Part of a small language model's weights.
Size: 10 layers, 4 heads of 64 (1 for keys and values), MLP 1024 squared ReLU.
Architecture: no biases in attention or MLP, normalized queries and keys.
Training: a variant of Muon for these matrices, 411M tokens, 12543 steps.
MLP neurons of a small language model. Each row is named by its layer, matrix (up: input weights) and neuron, and shows model dimensions 160-255. Each number is 128 + 32 x the weight over its row's rms, rounded and kept within 0 to 255. Numbers have three digits each.
Before each neuron's rows, "fires after" lists the tokens most often just before its 100 highest values on Wikipedia text that the model never trained on; "fires on" lists the tokens most often at its 100 highest values on Wikipedia text that the model never trained on.

fires after: " |", "|", " Rep", " –", ":"
fires on: " D", " 18", "ubl", " B", "\""
L2.up487:163181147128072148143134159136134138077109091085114114137123100129103130138097051180121114134105119134102142170131110128108100104125098153151128087116162115143102139145154077168118141207136159142111070167103119137115126140117079139093144154074117130073151157219106068063177103189146145093

fires after: "\n", " ", " |", " Year"
fires on: "|", " |", "s:", "ording"
L3.up53:054106107107112144144121060159179140057181107116136087122155114070130116138140148121112103175121105115101109118094161134140105106174148148048109132118100184094144108103067139146111154120116095134093112132098156152067121147142110112108149117118134143105073108174156128140123111040158121121

fires after: "\n", "===", " \"", " Gen", " I"
fires on: "S", "==", "==S", "s==", " list"
L3.up208:168130062098128134144168107124135119132126078111114074097121106069088131137122079129152138111082098139166110078152160047100098156131139159098108123148136060113131079169132109126159148158130119112103143130124125130115121136110146163067127180127153098111116159152132159121156103103108122124

fires after: "\n", "-", "C"
fires on: "-", " •", " "
L2.up66:103088099139157111125156134105120114067142081156148120122100127220108101175135101139061110099200174103156085129123116157169143099169145085145133085129153113133162125083121105144112092109137133137136089162146103077135059149078120103139154062156127105069087055178096096118081115116082123161

fires after: "\n", "==", "W"
fires on: "H", "h", "E", "D", "I", "G"
L4.up610:184132134128153167122141117108113092136140137121114165197119090154141143148081078130086111138128132142195100079110066106120107109112129116164095066136169088113098122082118141121093154115137207160160146149142110087127091155118099117116108107147092105136069157178171176129160140141133114101

fires after: " |", "|", ",", "M"
fires on: " 2,", " 3,", "I", " Nor", " US", " 1,"
L3.up125:145106144097050127112120137130078132169114101110127142087129141111072093105122130083098124123151146170166072083145139172146109150168109113161170163189147166199190127057157113129139189103097142153145096120118112161104117162134082083109143082143116117053099132111158083108121172145150112080

fires after: "-", " (", "/", "i-"
fires on: "G", "M", "P", "A", "T"
L4.up778:106095095168181110088161136063180115113111092111148088093136121058133123158202076085094108120084119124130124108101098121112111159121117131098130100136149111145064116109152205199072083138173166171117045108112118142106107159085083113107072159159136100159116145185139159159112102116119116175

fires after: "\n"
fires on: "\n"
L3.up716:177112124177080134172152147118129115091105120138126114158071110201132090137191126128136123143104153163160146136143127136114106175193127101170123099123102126144088156148083182097092144088094123115157122097107063121135161163072138179146091102107087133154177163163104114158141120132134164157

fires after: " |", "\n", " =", "-", "d"
fires on: "\n", " −", " 202", " (201", " +"
L2.up389:157124189132134090135138064136134153116116199162125084127123103112143124140095138182103125116141115126135146119130120117092133128041185127106206117134139153134103159137186135156128056106108138154127099180158106132098070193118097123143182099107117117111092115192090127150081180198218153055

fires after: "\n", " ="
fires on: "\n"
L2.up440:116082127134096109146110131128132149101146141110180113148129005202136074102112072123124130108086129096151109161151138162152144128135190067081123151115161100114138127145098097151108093108158105117144151138142108154096103150098179052167108111139149164084161104167077136118073137111123108158

fires after: "\n", " the", "-", "==", "|", " |"
fires on: " Ch", "H", " ch", "St", " Gr", " gr"
L3.up336:144166130132133137102172091112116159141121109129099164112099141114134137180164156090171163196079144106197140135118127091192083125094177128128080120148125149145132117153107153122107171099123123086120157164138142118055133140078117087118109081108131149087147182095182146230082091116184097150

fires after: "\n", "|", " |", " Team"
fires on: " |", "===", " of", " D", "P", "=="
L4.up660:135202110089118151116120172148150117110131105110101166201131091100156086152133148099161144157211095162126093158150128128140159165120115069133120160118100100161116140147110134134158110131123162107184148098084141136119123181051095132096147118154190123073103153076131078146121149129173093125

fires after: "\n", "s", " ph", "iv"
fires on: "===", "il"
L4.up628:107142085121172125155141096144097026091116130083089159104180155145120119127106125094146097153140116096154110127118142135131115148150105153137100107117148209123105072138151094112133093122081121172138100096059134140134135143118114137162155134130064124090043143080106048167121107110165098130

fires after: "\n", "-", "===", "==", " \""
fires on: "A", " Or", " (A", " A"
L3.up564:130152160096130154089086146123092101094123139114092119111147121116140131164121109144099143125109113147128138125091132061133136137159098114134093113135132092145115108122061212105136086116148116030105098105081131103149189197122133163152082147158106133118147132146103109214094131153184088183

fires after: "-", "\n", " \"", "/", "ind", " ("
fires on: "S", "P", "M", "O"
L4.up409:164124110231175098152149127084112157151108096106084119114107070119072079122133092066118118141119134113140104138167103111145096102124151132060099091095119136108161067119120191144083134178152148127173158086160127134064109158065153090101100185113075059191087141158162150168118105123126097170

fires after: " m", " t", "T", " which", " and", " ft"
fires on: "ake", ")", " took", "akes", "aking", " feat"
L4.up883:118115102205131194125111142109157139133156104114129154183099163141087108127107146088158117119106135118137132161089113102183116066178162110112130126122116123167135122114163125164176142096189105176084119100104108141107164110149111099094137096216096154114131133097092130183153104109126109143

fires after: " |", "|", ","
fires on: " 18", " 19", " 189", " 191", " 193"
L2.up367:117094139117103143163146132137105147198104143098112112176116170164122156088132071173159135108090140157116122109122169215166092135162093138143153063144113179103144172105120146091121120144105201140078141153120179197116137098133165168096171104109147117078140171155129126094149120163106151105

fires after: " R", " Th", " f", "v", " D", " det"
fires on: "ail", " la"
L3.up865:149166177069157153088138154175185125199145034111124129109136152166180171131133094133102169144116133194071118157126206111058138169184101119204092079127111111159139100122161123135093082117101113079095109167113110115114250172127075093144068169188162141113183177123111133134163170151136121138

fires after: "\n"
fires on: "===", "==", " use", "====", "==C"
L2.up917:071128147078109149191109133174135149201177142158080140108104162132141170107165141108066137153209095152145098094103146121141162091100172180182164095112099135099056139127116153106116142124154128186131136152138154125191182115126131154138124149140109174170133156097126056100138125174127138129

fires after: "\n", " =", " the"
fires on: "\n", " ra", " pass"
L2.up559:152145137045107102150145165123128134134175154181116086082102098157153107135132127128159206163119073171156123173109158181120091126128214073121122120193099102151136170119124154158094111130108101160155176146108164130110152142126083103157133129149065143108145092176115151071155160140122198116

fires after: "\n", " =", "6", "ia"
fires on: "\n"
L2.up450:088108122122126156086133158134158125090117148135147085149102055215154074138163148101107159127119137102182159086191081140102121157134208080080151121130175070124117086150123129092119115078173104117137183150111163113137054162062151074163087141151101190136167124188141101099062112104138145137

fires after: "\n", "-", ")", " •", "C"
fires on: "-", "\n", " S", "+", " •", " D"
L4.up435:119085119112135129148201154112105116128162122087139085106126111132152077124116108182076123136095161096185149123106048119110074126117137149124210114151151136085116171047093078130126139169061147122125148165140118106145189132150145157131137138152143049068119089130125130131173112084176125105

fires after: "\n", "ly", "==", "In"
fires on: "\n", " life", " time", " O"
L4.up489:136085125084152163178109130180132095123184138106162140122115098170187096183127131187098119124106136117190128133107140139131104098147166099117095126125080103182204140095116147150073098134116161152105090080082106129093139068106124101123118153107177131071150163125127125122168140110110108094

fires after: "\n", "areer"
fires on: "==", "==C"
L2.up64:105107110151120165169144099148145114130113107122132137101135105112103120090154058081089127107196129111133145127143106162163112151162139205105085144061170113170147137118120134142151122165144162142172105210135141156120126114165163107109165129122094202090148172120147124141138089101210121113

fires after: "\n"
fires on: "-", "|"
L4.up530:166087168104114162156169125106131150080115090092160105147149134157110153130142070153067121125143091172135094149180093147114141077136195164090098095143181139097192107073124125137182143132135095096130128115177120122175091095138053105073086169113140129141126149121125125164175183162109136105

fires after: "\n", " \"", "-", "==", "==="
fires on: "D", "=", " were", "P", " was"
L3.up3:147070143159158150148173096165132130091091090160081183146112091102092097131118130111118148102059122137084092137092108103169158138150116107095076143129141130084133097120172119165158089144163139108159094109057180132110103127093138081153106179180050138129075069103111118194072132081116096174

fires after: "\n", "en"
fires on: "==", "'s", " as", "==S"
L2.up462:097066120104170147118105114153055117127121220097128136110138089202148085177098162141124120108142079157144122159118093067120103142162161150166131204116134116139133157171133105161135161163122115116115135139093130107144129101136154148083134130158095170133110151100112112062074157165059123121

fires after: "\n", "|---|---|---|---"
fires on: "|---|---|---|---", "|---|---", "\n ", "\n", " –", " act"
L3.up300:169102106085111150121143125144111165078146158109127167084089198120131114168125153115136146157214120138153021126180085126139088144090129090182060114096139116170036091157116116136093104112163144089099122195118128103119122172105104126154093130118093123084094128138133180176185153112140111149

fires after: " 199", "202", "–201", "201", " 194", "00"
fires on: "6", "4", "5", "3", "0", "2"
L3.up826:161153123073127100120135135121124065146156109089115131096048128178118194163100142155173109108106119128183114163125104108081143057098116069115070149151136145118102147164124143158105101134204135142156137109071109169150178135200140093198148048172140146120125131145138130110116128159163120108

fires after: "\n", "==", "6", " career"
fires on: "-", "\n", "|", ":", " was"
L3.up419:171125142106097186125082163109161117166154135163115099105094144151095179136114123177106145160137106168166118105148073090091163098194096115089119073180142123084135167148052146129125138134205174109063121152172153103136146102121128145105155101111114190129143136072127240166091179116168086144

fires after: "\n", " |"
fires on: "|", "-", "The", " For"
L3.up770:070164126087072205189165120152127135117112147217146133119102189097133128098166129088103104133108108147159089122102123145159166105098162098107031128130142095144112130153057105172121157146134139153132081120096173130098161124121120162108199139174115178090178134124121087089143162150154096133

fires after: " te", " r", "v", "b", " R", " f"
fires on: "ail", "ai", "levision", "adio", "ilm"
L3.up488:077079101185145148089136166151141119202109048124163126132117131187164085122130123096128145197131153214181081120116097106106129137126144113108097133138172092106112111094140186180122135084096098135083153091135096147171220113132130140191130167151081113138103108074137148113089181148142061084

fires after: "\n", "-", "|", "C", " •"
fires on: "S", " Total", "C", " career", "R", "*"
L4.up353:127125132150131091174186110105067131097117101115143123139155071129102083143156107118137102111051100094137110120115110106189089126123083116159173105131123149072120067113099117149028141160157154086178093159121065142094135117131129082104128099151110119120076187153169078141133165165143120137

fires after: "\n", "|---|---|---|---", "|---|---", "ep"
fires on: "|---|---|---|---", "|---|---", " sy", "|---|", "resent", " bro"
L2.up467:154098116113053167143129111075109131160151109108165114119142157145098153144151161138151147156105124175132096158107095124084100154094111092153126104073148136111091145160088184101094126111196132165072142129140164080093116157092111126191087161097159129123117155169116177135144122111135134164

fires after: "\n"
fires on: "===", "==", "===="
L4.up921:130089154125149098072162153113193117178139074155109079143116115129129155098081071176102106111043114146196151123096158076102120186100117159121117111144099122111134119144122139122141133077132120124162154115053180141122158109104128079095108168097103139201143156113115160144140147109158061111